config.toml
hidden_size = 448
num_key_value_heads = 10
hidden_act = "swiglu"
attn_scale = 0.125
tie_word_embeddings = false
init_std_o = 0.00297
optimizer = "adam_variant"
weight_decay = 0.14
doc_mask = false
dataset = "wikipedia_en"
MLP neurons of a small language model. Each row is named by its layer, matrix (gate and up: input weights; down: output weights) and neuron, and shows model dimensions 298-447. Each number is 128 + 32 x the weight over its row's rms, rounded and kept within 0 to 255. Numbers have three digits each. A neuron's up and down rows have the sign that makes its largest values positive.
A block is one neuron, or neurons of one layer that tend to fire together. After each block is what it responds to, as a language model described it from the Wikipedia text at the highest values.

L9.gate273:142178131157152144113158111127150144080130110091167131135136115127100124159141137138093159076155161085091110102122151098105089146116159110099141099198108141177161111175112140165082102131072132138073116177124172139142089143116133128146168178116099095090102144167049065111117074118100133168109073097064082103136114123128096156117074097186111132162121075119146089185106118138065097125141131115115155157101108157186180095181138095153131120123136146128123
L9.up273:167125082222187109102134182117082152122066142151133169040149134092124088131127106150133123048068140109135175116053119156087124138117135134095097158134151157164179118086084136055146122121156107113108081123187116129129149206134117114163109159142128167074172144117154073090139125160111115104110177148096082066129143151117103072118090124083153179138122124099065115156115199175113140132123108146135128130133103099152124117072131092107128125150144117107116
L9.down273:094071180174153146134131125100074144127007064098160127084178130133126118127156155097148153093150089138095131097096171111117100116115085112092132124194124090136153124093111118098136108148125075120094096126134207166149070139191159100106160155122120159136142118107102119126135145157063162138138110100140087100134149179120117168105153094142120082110140136122097104194181118146132180127142130108095136100141109135148137057146040145158134131180097062191124
Responds to: Military unit word completions

L12.gate461:146116109121106149049156088143130174145149192161142069113091147154098091130052132068113106152056130135142057153110117124132114102082139118073116112106149160149100112104061119121077099148086156109165097086109137125138113147136192070140099167130128105186113128191121120146129094140191131122153158141191152174082121092100129055090116200181172162151147191177104155127175159117112122117165141141222055165068116076113150095122121104131095095125099189179130
L12.up461:133157177103087128111181081088107115062148097111076133111115086118142128148102102117115122155129137161057067097048121132132164110178165137142168105140123151176109118154087167157107124083131136060156084100137139159149087127140115100162158110059130134077125173181127144106127152198201122146180147131082126177079154131134109113170110113176150142096132131129110124132177094121078108131143145120198126111096168136110092101199105178097137169151127118158077
L12.down461:095127097125134144072107112148122105157099092125128187144061108115153120128092095057131053144142167096190181188144120084121123113085043176145106113135137112108135168123116188118114163164106127123100196078123132121195134121065120152129106133122123112083073126082124144126120111159140112145155131092084142113160114133184147143138127129077160174100160151181141151091077143161133151159175171184112160158096155124105137089103091113137139097119093074158125
L12.gate542:102170159096151129061157142138145154173147106158131070126131131161105173138087144108109134177123183120165118073141082096126060128106163071157147125128129125092126132142136151138136088162135132063128129066087118114183108102092153145156127124104123088155176205139151136196150133094145069122134205138103160113085096198159109134123123138135169084119115099211137073096150118088123113115156168103155134158142149158132105175154081061095112178120140162114142
L12.up542:147078150017150072172142126115161137109143101100164119153083197127077157108117108076107124076113120143135047143161123112138132168179118128121145085101155107168150067144086162119156100142106158106166160104114176131119064133126104126180112116087087063072073130102197170119153108118114108098199175073152148171132146119059129132162179113134113168058085146135171134185135125102119104081117142124172119165098171085101134109111148168134025150146107126125146
L12.down542:098044128146131075120061186089142174109099119148205162068213123031106078183113114105158102135074094191101058178118128133140095155127088125151131064162150082100128074175139180136162111144093100103103144137142115130143168098126167094110103113106102084136197124093144140158137109113113126112175127132150162136135113110140132104161154120162104126080175128141114124158124101132110100147107110167173164175105105148169137153126098141104103141135099120078127
L12.gate1001:138122082163117188071140130186155096137086165108152127107169161153124087111151140173091200090058180135104133126086100181108150076122151130120092068141140175166106121132127163103165175131084135068117152133105099085171118124064156151118144154068104133131140176158104124072136058142114133106160162146113095146090122158108139169152160106152117169122078115096052148142079162109191109105090133150109128140125098128127178150175114116183152142118201150185195
L12.up1001:103152180124160139145118124133097149130120173192051110146083149108127108149172118155167104066167123111140161158055056112142112110082107081119090130128067171117162085139078189166136091098076100160108102138126134101094099124094142156134116147135067082148180163107103079108110134147176168119110117117179068101113105074101142067106166107146131171132144129096088157132129092144125193103108157129153135104100123102126149064111125134163143128100082123112097
L12.down1001:169153203101144166085168171114157159160151111138124127185120129138187085130130085149157148143145139176147124165146119180148168105162224069095192092137096113136132098134109140108085076138163125179148138068090125099096057167171175085111123128088147133131167164108131152135109137091129129111189137132150126148134097125168090115143119151157129179137107116184133126150061106123109099125161107142161073104125104216138131107176155109121109201141121143100162
L12.gate1026:137077128125133100104137152110133111180147113170071115143159121090114138083108142155076128045102148105110118156096206065173203186122151148103156126151103147187139098147107201117117106128114141059152111118114155110125101152103137129118124142091124095122164167081160114109146116109206095116118101123181071100142149163125115073212107130173127161092131143155126123118155176144070174131141178099174145093154124134114110167143181138117101190128131136137110
L12.up1026:161116184117155172096170142164121191127144119155142065148143081138107065135103115162140134115077124182131107125149131130096144098129144119166105144185146117164152095137106164153121163104067111061153123107098100096138092125124142077091102093127070102196169103161144130152177118188178103057138148103178139123153145130113101103189106166165161124120087145144121137153135153175117072098183153159135122164158093105168092116113146094136063168065154141122125
L12.down1026:110034108117151118111081114097176150139124167182167115104095158134126140099158116158174145087127113170164107142148166061186112095129072206143115147101137140154163075093119186121113088123134163131182174142137089207056132090146126092115077146107144094168080161106069105122134136074132136161136085149156116130085126154128100134191154144102113112151079088152084187109087161103164136160115114115155072068131118163126112102118132146132109145134127136074147
Responds to: Noun-modifier completions

L12.gate280:111179166107185115079048094086134123146062149103118108097143213172111114151114138150134158075166148150133114086072169153110112107088167134115163123168150152124102113099137129161143112064134098099116157093140191117190139122182094164188174124097095128119158084150134082133123096131084118145151096175122129184137098166101110159103115133093161102143145149116162083128136107077140183107138103148122145188183118081126102117120131154125120139110124103128153
L12.up280:168100103159089069126105164148129100085139157131054087167150154092140115166153127159116166076110153156126165114174134107138148164145132113188122124078151088112135158228110123161096142152165177132142110107108163122086084079103122099080192109126099157183166177120132061160116107121163082124105113163173107126111119132142130087112169150129162127135146094124129087115124154115141181156162090144144172164159161150155114149154127141138155149138091131074137
L12.down280:114117089125132113205130091171146162158150121116131137098160095139161109124179199093173122109107140149170167191176117098128094153104052150111123154152117114107116140108164170126119115075193130124162123182109059147105117110135171173142083153178104181116084179135100128136117135138082159100056167098091125162143122105098112143105103152133120153099114138142142114125119129099099171113091160123129115120090141136084157063144165122090123087131164124092123
L12.gate424:161151093146111114165166113123131132108127096079132112150232100151057105082163207127183164120159164185160171130164124113106161122102134101062125094133093146097136142094173123131102132129076141118129107196125117105122148123123125128143149154104093066082107138132044063121142096142154135126123066148123154097153087160127195160094148154137154154147129160055099056065123138108131107139164108134151114109121140127054151102164072156140104110102076149198103
L12.up424:136136145135160110116198101133164143135120171142180178116166108128112106123110167129078188153137172131085144162143156121133155204197133099082091057168132094097088120176155142081149079106107134063149087155127164112118145130111153121130106137104089106144148196130093114193081132121139108078121126157051126162150148157150092086146125120155109157140123082109119075120109116141146140073140125125134085158137158179081112096126128080089144086084126154186127
L12.down424:169156139097172126110077129128167154092132147101074165134114137191167103134093151166156106055139137139186141070140135149130131159165000119130141115147195187144151167117150167154098187098190103129140149164184103137097178090179099159138128108148130151062144110112138110085109083126085180088085163191185127050101070122135104073125079155150105121125169158146067129059132072172167157162165178137126086116156168142139213152146147167103148106156089076069113
L12.gate545:129130150149162145123157116134157089163112126143123125159142110163155186161119223157158078112121084196165124075114200160104102133119143155127156188095162117158151166096139161158124123101169133114077163096097149114124121161122109154158138155150084133169093154109153075196145084171132130119141127119149183136153127079070146146163120137161130130105124093140136098082142170143084130162113133115104141158095141155102148116118134120130153102136150098159126
L12.up545:103152134065134135159133151115206151141128163126103121071136112140089130092110075086120137088165140129120138145084122177157189187138106114143143128134132085184153118089140122094180204109148159098104154147094152127101111104134126114112129149109130144076196174110154130134146155144097128100140129117135132130152147084144145166149120108172147125148109090152093115168094136131126119117108134122146146138148125150050175130149244122165123156124134137101045
L12.down545:103135189170141122104066112136133079135147056132120100088081089117091098180160109159144118107148098097148127139091094197143087132119120157144106028121144116109124144123092163140106112136172111158143144163169092108141160095178092178205114189136140145156075074092154136163150105146137163132136117170164138150083071080144143121136120149104060152073155151135075084110096122184122097121148133151113113092113117173079152177160087130081093123089206108126132
L12.gate925:139158094151092154176164142096177122172172162070106134132139130179138122151112066141132153128088119128098114125059147121106139129156121099172118145124142189196137096092097112169168122144137122103108137150190152119151087151133157109140108098201069125102162045186116059119123107146117119072142111135130097125131109121128146092151111108137082141126140115167124101132121098103117070128098160134145062158109113119062112135150171096109123104137152122099115
L12.up925:150189129108121144163184121107126116113125078146111076107149118131111108186094172133116043125171140140141132137135156137157165062175123074130108123145151167103096144117141175122160115115122137055135083098113120117243149163098110114177127168106085139154076134175190137116143149147131111129128170134167099115183150161092113139115121161138101142157093149156104215078135129068099136138099131111189086181112089130139117112162154114106117134135167168168145
L12.down925:109140158197110125091110132168142077129128172171094151142064131153135092160149128113149150134159077145153083110104224127108163128123091115130079097093126092139142113130091093141140082132112086131070109183165149102101136117087092115135126163154181093113196207172171092100158059091073184120104097117092103109090146117103132105142128102110141152091113089112143124113132167175184096135101144122136102167112146147137120146187131124111071081129116083125147
Responds to: Article "a" and fragments

L11.gate119:142147150107177151131145151063143105120102166175172088088104148184144094138152136142113033056186142140088167147134146107135159101151164062171113157182088152135084158074159130110115131097090114114161131096123170121136084141103105133110143142113097136138150136086098111092147070145143132147093112135141127128226069106110116102145065132162165142130138115070094142070129123112159137119171145086102148144144126107141116124161146061158141142130093143109165
L11.up119:185116132097082157148130065153177073134102107134148137118165132147156176102181148195045191116148109119098121118111116113095160189155133165138094155103139109169137106143093190138156146176141143119135105163172148113086181170114115086103137129150123102081097145116121108134171161029175063170129120140167123147106106114138084107147103136128114107101110066140168084150121137076123092186134124085117149162155086113093179181133117050094126104158140099116085
L11.down119:196190165154139069161084091100206061141113187122114105140142115155100121118130090102113133119135105138186157152111145155166118222139071148144134198141099180168121124102121084152129148122099167108156124133135162116137079132117071097159176113113047167134106094192110095129103123128143158154142104082114137088124107074144133100129142146163145083109202128172171082086164111115124165163125149103170110150138145150154135121147118094147087131170119154085122
L11.gate513:144119104122150036063171109111144106127147129133135088130165167146168171117126157113113089069159151172118134079099152169078142150157196117128119194088132085100126104164075116222155152093124167119159091094072139165129128128177133153101166160136119178091097156160119154144153162165095130139100144152113115148135094122074171120128098120206150123118192095156177092129151133134077150116185095138080162140182154130130118137144112157148167135107132175117122
L11.up513:133082151118111162167170054132121162140060164109090137090126090164133147147118096159177123148139132157198154148158097159169129096126146126102176096167114101098159115138132138225152119065101158107132127110075139165105078139148150162079119110101112106137124085145192093127172161111075143145085104121154127142166149103099098167160100116173105122127103144117166127049147104167097171129119089169091231070209143161131167108059083073142134142133136060074116
L11.down513:127209108184136105131093100095152109175180125149125103080127073089158120098110143056145159127128143111173094106119204136107172101106116140125099135135106125103123110151153160164084115131120146116160098132111112110103224157102095133146119098156091116144145062128146142127090108170131127118128144088123186094123126138111162117186133165162111108108134058095156097113119159127096089112159130121116194135154111148123137057147094122113093100147116121087135
L11.gate860:131141167123127100097117151129110094127137075180137131141099153124176135146159131165128117121149178142173115110100099103110125138117127070143125151170212122114160151150180119143203151076163064090092155111082173098174096097078097106090197128177126143130179180179156147141162154101102137148158169108104073137125149066129101126202105153169163102160141092110130137141135130095130134070143195119112098147178060135132159183144085143180155091161123142150116
L11.up860:101110102106111157115125108098103129115100116120116101153136127103156159112137125081108132129156095117162104123077088134166190091133103157119138133151170100093093125143129088102145139096190120110124187156055145078119137066100082110168213108173125096113156161154126096077179136141094172107140112146084113174113153122107133171099201157082111079150140133133116144125134127129093109164112101130175091133082132122156159120115083199138138054147121153194166
L11.down860:100156107162153101135177076121189131181146117123121164136096112138090128060176101115113090095118125130101097141142164117137128122108123096112151101116124129147093106170071150149013210179137168093192110088141131112117109120169142164148111139102136102064151133086144116061093120161169139104092132156180181090132114160121157158088197096122115142101161156197132136148156080173186113125108145178140119060158158108108103107179216098127144181116199119155144
L11.gate1132:170129147074173085144124115078099070093118154159107111127137076143147139158119132125040143138115139128122068157078106129127171140145143148139085218140134152122132163089088159124150124109144125132170137124103118147135094094130100108110158108127142156134124158108121099129114112106169154193123170072175122159132173092082102141128134163123121132131123119157104141098088107126151149141088178113116166098135116173139160064122119138120135069103091076135157
L11.up1132:153073134135157082135118135104131115097160164167136077167124115139126104131199125099123139132138156138131111085113107136125197150138157124189135089147167136156123158141148069124164149067129055067147125102077151126066110111176132154166164172152071116140165097111191082089184124113108107128097137123108189158112141136091076173153168101145171090178165106132120109160121118111136188086148058129119139191120106140161079131139052145149106108134192086073127
L11.down1132:157145116083103101109117127070125109072056114151168085126093160133136156085159113084188138103163103195183075084089142123082149089082143139099110164133106114099102123130113103101124093062140165098133130140116137070123158119133095104190131150124143141151119088123159089093061152112115156114109142112147164107195172133162125129102114150135095154144131138171098194128129115128096106116104182119152163100149106135135121132128113077112106045102118082106134
Responds to: Coordinators between modifiers

L9.gate490:190088104131077174072110131144113140140129123191171169076118131142096170107102124136131144093131179113137094132130122111177119067196153167121117098166126116113107150131147105144113209143138106127142143148136103160197090138095135144155089133099092114095165159154163159129160114140199115143108113110129142102136128100129120108145120162146151153129141178130164085074149156069135154096173169108191123156162164128108189109146173131115150122171104154137156
L9.up490:121131141102092162163101215082139115104109121239129114136166138099162131106142137070116160160159167113064087162146120146156158175169132132180143117200105084139108108140104147117110172143144126113070149140129106115144101178110125154119144167125126189106120169122137096080139136154194093114113115066119103138149092118124164104135165197128144127127103147108134138126066096086073107123169150076217166141126103145103136120228202145153134104149102157186087
L9.down490:128113103173113159099151179117111143119149164146118091085152129140086160084108103037156167163156107175053137156151124100117192153140000177126103142146113101186130091136146121136184165134080166124098112127121139089131082135122122178129155118094088119075131151105121128125150137141118130153185101064176147100113165163154153120152081128093168087032056136126105127100102121150112091135163118162135155100160142141131111158149145087134107096177194120169124
Responds to: Possessive and modifier endings

L11.gate43:095067203106159093106124095111104147136149151227130130099131104140160154107103116208087141100125156212106176150117090057183119172049144149084161142118103171164154120101187184120117122152113117127167122100113183157119111150118145133170106174169117174135178185122127100136153088144122105164183088143121110171174170181160114155093173153130131191207134086125096116175118119117160087110156121074123133082131129121156171107152122068127149145083103106174119
L11.up43:171142098136129075131130152119154169149130158091075120133193121091084120162116093117130125153101139138098123191125165056150167123104114099208105147105127106143113119168159126135092153170065146125094129110144130108157156164159096095133061091071129132151088122159135107108165147125155133111129212142161158112164163174122127128115124143127073102147116056177143069184072143155128112172180137165079138115140140114067060169129116154160155171125109111076136
L11.down43:135089081174078136134148098184093143155123152143072084096164135153103152093136135054095119119164116110102162104141150201161141162091158157151149072140090119143171115161136137108122148103126157141175123110173135147145101105152124111140131137180142098108143170089147169183155135155125029045033132098123093154174167182145158119144172065148178095141138123128117144139139117081185080145138125101115167097153147128086108101159118067140098131151117084142146
L11.gate481:122107111181191107144153108117121120081132115140122112168102164104063073132096180157127066115175146164086112103121163074102128171133142079117127171154028175129092125143153160200070135059171099142100129088140160159077124110137113143108143129142125126177155099154117085155135109188136100160164106141105134149138093138129122063133129142136095119166135160081146111142116131117133159130149080189126119130132159144117116093176101149141108108113099166078120
L11.up481:136126159130160119076090123133089107142116117079136131109092065118096117173123094188098119092118112156131108090142093128128053145132140091098159149014143104158192153188149149116188102106141142133157164124134113130094134170118108094115127140152166138104088096075127134122089125081129222132161131153146110148088143151151124143117105091156115129174111125139096140122130116044071083176190136109124157074145113125109115132156141141066132072075114108166177
L11.down481:180152164163182133153180135163114129103136172154139137166098157069123168081129199094143193123114130143134126122095157109094152110056240093161126111117135117114144124130081129093125092183121122179098159112132124104121127153113160116135150091112118123135160118147140198134178151155117059111093107222136158149107134154139119143148155137108160120160152110148160099133122133144116157137135135178132132117154121140128106142184111092071113112149143079133141
L11.gate557:173081175163145131143166148124118073109128092167125143104116181168122059108144115125108052137182163148136063134123174144136122149090136107169123146136121108185126121135149125121115192149115117139189156152148204173094114154131109118163110136155083112128147139182128136137131143131167149155139096116095107119172174110126131050133096158141199118155134072107108154151107120175079113117205149142116152088183086141100138105150109080101191135253118176158140
L11.up557:170134172121116139121149184120184159116103131144100098100147139176140182123150157146057071106081149116071112156094096134094166142103153107168126144119096147200142132112105147147185174144141116111131149107104168129194083163103100126125098104103107104159167092172177063173178169059105141120143109112096121123168115185124109121122116129190094119144133058184145120188103126118139079070136107103089117142146134113117177141102131132117151152134129089127146
L11.down557:172124128125118130104193120137055114092093146131097088138144143152110091144168065116180109125123129127114156135091119111144163137096075149173171178106109151164113125093097208175100131146155104139108126102136157103107156124108107101131153087150140116128141117104040137082117155146155125150112126115135169106173125140162133079117104068121138097174135058080083160168123166091122143182100122095094148154135172120119088049105129063140133125178147049130102
L11.gate902:141131123163112098164144093151151134110135083086127111146131083113126154125108104096122042061170146179125119093088140084132132180160137109167091137136199136207151128113118156094127135088082163115119096132103150198127134165096086083162111130107132141178145132142104120159156084143197141104081063103074105127155083139179102088172092118170099143146150072090102129159148103105141142101161097062118127102202087106134180095119099090116122075137144184119111
L11.up902:094157127184056114108158115157095057174172119129139082092139118131167138130131105068111116151134153164109150076099165179135135172158161102116114144103175060094174103145112118142144207157155137166099097114118138153151131162140164119160144175124142121163197117169145136074179098137166120167145128167116087140108108154164154082083114115098157143160188147183097095159140101157130053091140144187101143126125144109088122141119124076115146079111155135099076
L11.down902:087134207104057131128103100119102052104120161065129163132156123126119144134097092131136131084142141183200135094147136119143176117160102171076164131064172133162134154151168120141212118173147145092153091198158127095106169125078087169093168146148113182152117141180131128120150098114058124122169147179153090083088149096123128056132116119151124125121138069095177135126166108118138149085090116113070129101119141124114129198095082139096143111142152092101140
Responds to: Military unit word-pieces

L11.gate225:152118109130122140146152134142064187172097109158140108113124111140128183162121157187062115117105156094134130151144193043132108111113148154082145195109135120125073151104189070128102165071194112097094133099103072129134150183110193123158103127108148135138099130135176072143135154131063158172141099145089139121111125133107084100172113131118121125101110183091092162208115125082075154122123158115079173088119136160116102131151132118130111106136158124137131
L11.up225:116157116129124145132144124133188137092115134060121063153107109131136121110103163067118123120172129063155062089112108123149102128175150113112118106084113099119131182087121100104144171160130159163071066107105085161170093166146205166116123176168137096150140133093131139133157125113115155196161111121136120124091130139204105143107142119106165082084104151110168143134103135171123117077114191139080128099100136110178181099204116088129114069110157115149115
L11.down225:096132209111146120078095110123136128169144133075113122136103101099154162073116127186125167139148141181083153174150130132110192080106093158141137101121117195177179147118102113129129129168146079138082099138159094075133161133156128131100143177150170096147140087117149155174152117070115047146122115175165120129159182138120027125172085127108093118099133131095106090118193110100150118154111119109087122157160141091112153102132069136112187147125182090072167
L11.gate1087:114149148147147143103107078139121109124133124160135114135105100113072132089108114153110164164185130117136123135185150086111151173159137130148136172065050159093137158098150112104102140141133120152084128131127136129143088112087129121120210135175167114113098130151125063192118131186127098131054116082110111157151119152169122062130111099057142187090097105143158140161120078197058080180126159164100051126105157159075197128151127102124147150126117147150134
L11.up1087:138083108137076142165101131148104154213112057108146108112135105168114095158115099061111127128078142124117124169060126156155141157088101187077114158115110144153064143177136112146109138199097171157125116113159151153102133124105199129188130145143043080126124132102150129117163098113155076156091173156123168083100147100147115128122118133143118119166104117128173128190124093105127110102182134178105122062164158104065145162151145110144131128102237103110111
L11.down1087:167114088085141121108088223163147139107072135117147157123075135100160193082184142147148103108134094164163072081166159128119158140191088076128138182157117125091093132111107101117070100081113133109098153154108124098122121100142169108209110098169173123131154132113142081105130116145116165103194089092082126123151155158093171150132100105114170128127109181091154180102158152089133127027142131094136135095113127127174101111118143080118146153124148152143119
L11.gate1171:135101131093090173086101128129096101103191097184102044129155135110108115099122108156141069100161147154064092126152148046132143136137152198111108162112119147209111163128149090097131097187136141134124138129149118093126136104079184099173154127099172151123098165204134085148108165143118114127131133131160165157122095117108099157155118154106128144176158115176112093114154154103086137074128130057167149164128157095178143130121168098147175082096105165156146
L11.up1171:086064119148180200126166134169102174166128122134126107104112144132101151123128092168157137113085117135174111193064094088196152117119146125053175088149099131115115161161103099117049095108139163103120213110066116091114158179155145136123099155177122090136079188124126134142077090149087154152096145148092114123123165154142073070187113116133139180111123131050184164134178104139164094119163168159112087141149083100167123131158169168144112144155140098123096
L11.down1171:127097086117107100083110117107089094107196156153158122134102144134157185089145119093135116146171142118161122084088136109170152116078192155091107147141076144140116150093151146118082107159183154149130191159052101086125076126142130138119134105147140154099132095120145076119167134149091140113155112171181101147117125108120093090160111112105121094116114139108170134165114052142194115123106124143170149136123138099167157104182117102133133076113135148138078
L11.gate1205:134087095162099188120143118099137131067130147169154101097134133144147224115155145146126160127135182126136078187089070131134097110123136145098118140092180083125114173126193107196030138222149104089126158096108122129155057132065159111095113141127155141123099124161152109122180161096119134092153149091149083102091120156134120145159076128149174172114052163127131115105104157075105162132155138115123155161143145141146157150130105084141141109095112181198117
L11.up1205:208125152161138136115153182139118134100086150131131116120151115128148126119044111134140136105136197117145091129146047161207137137111155115133118192112066131145126106143122143113138154165073094041092063110165125065109155116061134154142105168102143097129139168124123142124144096178129124163154149156141062164112103136107171146146127160164170165136153096067163101170119075127113126156207134141141142129121084117074105091142110127115124129118080111084157
L11.down1205:119092188171116153130146143090107134116228158128128079078098133121149141071145107128202139100109151143151133103116134127160129074119048185080111134130107141125083128156165162146198133184099189096141132099163096081104107130110184104146135090189156156170154149151142146160070124152116134136111202082123058122135176140116148111179074132141135175074133139171114097107152132159107073129113106125163144165160108158158061109161104105106132101079162110135207
Responds to: Possessive 's and linking prepositions

L9.gate457:147121070131160135098143148113093092104116130105131125154169119105159065133129171120110115102117154143135134110170127051159124092092136127158103078102132118064120124133141164079127149134112128114134121074099154098189097130122131154156147114089154113164160095129122104108123183040113155191112104139122172172105128165095073203099062152177141132120116088127103142118113131152135140034124088155192185159131142066170107121134127105171169134104153130105137
L9.up457:128166057098140074108096120145092122057116162161136145144174129104150076068146116159096092123147127168117145158098116151164114119092145103146126134165148095118130086114105128108114113183119150199164140104140090075099164134142175136128143136112129107197177121081186168175124118112128101135118099085145144205116171046098111160152127133084136138094130115178083084125100127088117158064118134136086153114202166115129148082106093131144149169125122130132105
L9.down457:101097112159106098078107114114144139113092168131129072054139125088118079121085095050111153109151100165108116091105164099151126127136127152110117199100089131167110055175151140142149210147143192161148030137125137078104094189152167105168127072089100184157128099122145102130196118145126124126178093112138154087129116120152057129185110182096114134165151126108117091138099217189120089154117152129112142089072085168125131130150087189129134119142110127147118
Responds to: Degree words and adverb endings

L12.gate173:121100141127172100112115140152179158056139145152139090146113141086172168120167171085111113096065155135142080128128114130108051117098131110068140176072136141129106165132137099189095113186124111157125139117167087105150158143124113153151156163107130137089085114144046141072188109150140143123144176150155104133156112103091099094133083119151145097130132142134117168095236147100119126089150109163150156123128123200112099162134157113132092124141182144144142
L12.up173:165077101104147101093131066154149160135132094162140102146111094156162195109098113110110113109167131079124167056057096121114159129134136101126143100079127127080073104134166116170101102145141153083095120116144150105073103213081112092083171176136185190122080179102160150087107145143144128134080098113171126178103097180102090204126115119130183114167130145132148098061107082103112153151122164123158132120127156136175109207102077126128189150097131191123141
L12.down173:109124179144173113125122207097104181104022080117112171102128158143156114116151101126113186119102174175101120092142154113107067102097130102117131161111111115108118134136204125170128105180133119127161116108107123102194161121124200149132133108110120167089155093109101137087140128137141108139177169148068181129118117106046131189120078119163104167152158071142121157089156162138139062106137105131085156124160075171080078131131099131179090117122171115076100
L12.gate359:159109105118145078142116148094163134165154133133097104131108175081130161107106114094141138124128131100151098097108122062114102178130107154083098135114066098152080131110168097138145202138127146100141157087120169080160122118119121126172151170153063134151192086129127082092148140139103051127181123138100132123077084180113121076154152119132160151104150100115124146124130111126078154112148123106131121128125117123140093156159100149133115130129138145120170
L12.up359:084052102193110157090128100102101128115126112134140098144097135139171131118164120154147149115134097117148106174125191153185122122169139137127254100101138197150136095117074126145112066117169111127147143110185126093131121100138150083149125117106173080116108083141116114139151116113153098108113159161131175145079134174125186125170069112134146182157135130137125135096119161135107129090141194123222083094159124120099100156183179138114093138129144112119113
L12.down359:162148152140137113175219141136161109126074100126125113118121137061143116137096182128134123131102137169134141142136144098163135097098067118142159109125114128139134172133145141069123134177162097175187075167166114169132132082070056178134147084119118112102129152077090135101136106110152113164204145120096142062142104158090119138164119132115118133092089158128175175123135125129101078023152157137126152091116085142146085100153137126148155104127159151117140
L12.gate650:115143102154150147121122190072140139104159145115142059088122154101085136161146123169114064128171115112134120116076136062145137094098140172148105117091074066158132076109168133093097133150176128144133160097144153137132076157096151075145158159129138162149093157146113118118101052191127177095117085120060153096143174126097150117172126133151127153175125099133198140139106134122125121131155139141137145165125126110167083128167099098120108099119150157098138
L12.up650:115121121114156155120110153211126176100097137115159203099143167118153144125133124087133133186146114146132148041159101139072093100121142108184130138083119069072131131140121108085133152207122072091041169126133140162141148133128137142157115116130092142136206177084152194100073132170156102142133120166069151059112135125148147124099075107088106136132158109083111127114151146095157096092095085200123090107116118134092139100160150132171170118118170204163124
L12.down650:097146135118108042142102154130103096125100126136129127087090086103090130145106106170105141109090131168121143113147074216137149150132148089154188085166114193103116137153143115136076117119093186166114182139105047093120128112200150172085135131165135136100141122152160116111089173121096159100087168123158122151109079099139201120122129132117143140106077101091103139125128068097106053152178152154128138075123160113101050110123123096095176152088135185136076
L12.gate1059:179116097087107147093157130151173104143125079082178167117131167098145148082105142149148156091107167077132086105099160155119062150105177121095133170113096088097104146139131102095102116163147105156142164098122129122184125137110157129119129149126220132143088144148156178112120130126152098163133163182126187130187115089131147168134076105136044129103176165200135121131168131113166123110103069076146114118070182145167185114164150081143091159141175097098124
L12.up1059:087155153147158116087131085085101192180058081070143131086124095140146145109112113191060142132121120081185100143174174104130128136110128124100055096087127076212131176113135170127115168165129147098104088115105111105138162121124192090103148142120053128133101150106137108127135117089146125174131114125131123140142151160108091115078050103131166162142127112077138122108118114174183158128143117154071183110087085132093065133167091092190198121094089116153098
L12.down1059:128118077110110119141181094112147071148125143144093164097107142081116132149115082159069143113106156147132148088114150178140123158161171141091161134112106155128086053176144121115167167133134168107154102142138147083089111086113122106091137069157128121124166153080080081137113185148155147127092118097160163095111155112132091173143117147164137171114177189229186083138127076106153144119092074127159123102050103117104174125083113158185123143163083171095131
Responds to: Subject slot before verb